Part of a small language model's weights: LayerNorm before each block, biases.
MLP neurons of a small language model. Each row is named by its layer, matrix (up: input weights) and neuron, and shows model dimensions 256-383. Each number is 50 + 15 x the weight over its row's rms, rounded and kept within 0 to 99.
After each neuron's rows, "fires in" lists the words (lower case) most often at its 100 highest values on Wikipedia text that the model never trained on. A number after a token or word is its count.

L3.up276:67 45 39 32 30 55 40 21 43 51 44 38 37 47 49 50 44 51 55 31 51 68 45 32 59 44 38 41 56 47 41 53 63 58 37 58 84 47 50 65 52 42 75 41 68 20 72 39 45 58 65 63 60 58 42 55 51 51 40 48 66 29 49 73 42 74 76 59 42 32 77 42 53 47 50 47 38 57 57 31 44 51 25 66 54 41 42 52 59 60 40 77 74 38 76 50 42 24 55 41 49 42 27 39 47 64 36 40 57 54 66 52 53 48 36 53 30 70 51 78 58 87 42 74 56 65 59 47
fires in: "under" 24, "the" 15, "on" 12, "by" 7, "king" 6

L7.up466:24 53 27 79 46 66 18 16 61 48 75 35 53 43 65 68 56 35 55 47 45 55 49 36 46 69 59 25 69 43 37 51 62 56 39 60 57 67 61 85 21 49 47 43 69 34 55 35 81 52 59 60 76 50 54 52 75 60 56 53 77 59 31 61 30 37 23 48 56 33 42 58 47 52 83 45 45 45 59 61 42 36 35 53 72 33 49 71 46 63 44 73 72 67 68 53 57 37 56 43 22 70 48 40 22 47 48 50 55 71 47 30 75 47 41 43 53 25 30 40 56 52 44 64 44 36 47 90
fires in: "by" 35, "the" 27, "of" 12, "from" 11

L4.up956:52 73 41 72 50 77 32 57 44 41 59 52 50 30 61 41 49 40 60 82 47 40 47 50 69 53 71 49 60 34 41 53 65 53 73 51 47 35 80 29 81 22 35 28 66 72 43 48 56 66 53 49 14 48 58 54 61 55 36 40 58 18 66 81 46 49 37 60 69 66 25 50 81 70 77 60 31 40 60 62 99 39 22 44 49 27 23 66 31 47 57 51 42 36 56 48 41 72 50 62 28 50 60 58 13 76 38 61 52 52 39 54 50 35 47 43 48 67 53 62 36 35 58 37 43 47 46 33
fires in: "this" 48, "these" 9, "that" 7, "which" 6, "there" 5

L7.up557:67 50 37 65 61 62 61 34 66 39 18 38 77 36 48 73 63 44 60 54 32 40 61 40 59 30 47 26 71 62 46 32 83 30 26 52 31 57 31 54 56 41 62 54 39 63 70 37 51 11 50 76 71 36 75 52 69 53 67 45 64 77 44 33 41 79 32 77 60 46 67 48 59 47 44 54 53 75 23 60 31 72 37 70 38 36 44 71 48 54 51 83 51 46 61 35 44 60 68 70 66 59 46 27 27 37 71 55 43 63 76 49 32 26 44 46 53 18 64 17 42 53 61 45 53 73 57 54
fires in: "the" 76, "of" 13, "to" 4

L12.up567:41 70 87 89 36 45 70 58 60 58 44 45 41 43 49 53 21 37 61 49 72 51 64 62 55 50 64 43 45 58 71 40 45 62 24 36 50 42 47 39 64 76 73 51 38 80 50 63 63 52 52 60 61 53 46 41 45 57 39 27 78 49 46 55 20 78 52 30 08 67 52 30 60 29 55 69 49 69 39 26 46 63 79 51 43 26 60 30 41 48 48 41 37 57 73 61 40 55 64 65 32 56 49 55 59 46 69 67 72 63 38 53 33 58 48 51 26 59 62 44 43 59 26 58 64 52 76 42
fires in: "as" 19, "a" 13, "1" 13, "and" 8

L3.up169:24 48 68 55 82 44 49 59 52 37 48 54 37 51 51 16 20 37 43 37 66 77 44 53 83 52 71 32 64 43 52 61 51 76 52 29 61 42 70 55 62 47 62 69 47 48 31 62 41 37 26 81 43 22 52 44 60 56 41 50 40 49 42 25 48 42 43 27 67 27 46 59 39 32 46 25 25 64 28 35 62 58 74 42 44 50 87 63 61 41 26 72 37 38 27 19 41 36 56 75 48 35 59 38 53 68 51 48 65 65 58 52 45 60 35 35 68 53 53 43 48 77 55 40 58 58 42 40
fires in: "2" 19, "0" 18, "1" 14

L10.up236:46 36 50 49 59 58 54 63 48 34 34 70 54 46 47 57 31 38 68 57 82 32 48 35 64 50 40 54 49 52 61 64 57 36 30 94 48 39 49 50 55 33 77 39 42 80 28 52 75 62 68 28 62 50 39 55 30 60 42 47 57 40 48 52 56 28 67 82 53 55 57 58 70 52 40 47 35 49 41 61 57 78 25 31 56 41 30 53 38 58 64 77 53 41 36 49 43 31 48 42 37 56 37 84 60 52 54 37 63 74 80 36 54 35 56 73 53 66 54 47 36 61 56 42 41 51 45 54
fires in: "and" 58, "which" 10, "it" 7

L4.up464:45 53 85 53 58 48 36 54 57 50 50 71 73 41 75 40 68 41 74 20 68 46 54 80 62 46 43 50 57 72 47 34 41 15 56 31 48 53 53 52 42 22 81 49 53 37 66 69 42 48 57 18 63 36 17 50 44 65 54 78 62 45 19 61 34 67 58 47 57 71 51 51 58 52 46 62 38 65 53 52 30 63 31 71 25 44 60 53 36 19 76 54 72 40 57 62 35 50 12 58 57 42 50 61 17 68 48 42 44 59 41 34 28 51 50 75 49 47 47 53 16 47 40 20 37 41 17 44
fires in: "in" 69, "and" 5

L7.up467:32 47 18 47 43 43 68 58 40 16 55 62 52 64 46 59 49 38 53 54 48 53 48 58 69 17 51 32 65 51 54 52 36 64 47 47 35 58 76 55 47 38 51 59 23 08 50 44 64 62 45 75 23 39 28 63 64 52 56 52 40 42 59 46 52 39 39 43 62 48 75 54 35 49 38 28 88 38 61 60 59 61 40 67 67 72 35 45 72 31 63 70 52 39 37 39 54 46 72 59 69 48 42 58 36 70 35 41 43 48 39 70 49 42 70 31 67 64 57 31 46 41 71 47 32 61 26 37
fires in: "0" 37, "2" 18, "1" 13, "long" 4, "3" 4

L10.up451:56 74 50 62 53 39 32 50 34 61 27 79 25 49 73 71 30 28 61 60 76 21 67 58 66 60 44 67 49 49 54 61 54 28 57 75 59 43 73 35 13 43 55 68 52 58 46 24 73 35 54 38 51 22 42 61 36 62 52 44 61 70 63 61 46 78 51 68 34 45 68 59 77 67 48 69 65 43 42 32 49 31 38 26 56 80 78 64 49 48 42 60 48 44 49 37 34 69 66 52 64 54 32 45 72 48 52 41 32 34 51 61 60 33 70 54 87 42 53 68 84 52 69 31 67 32 33 43
fires in: "most" 17, "and" 14, "or" 8, "for" 6, "of" 5, "from" 4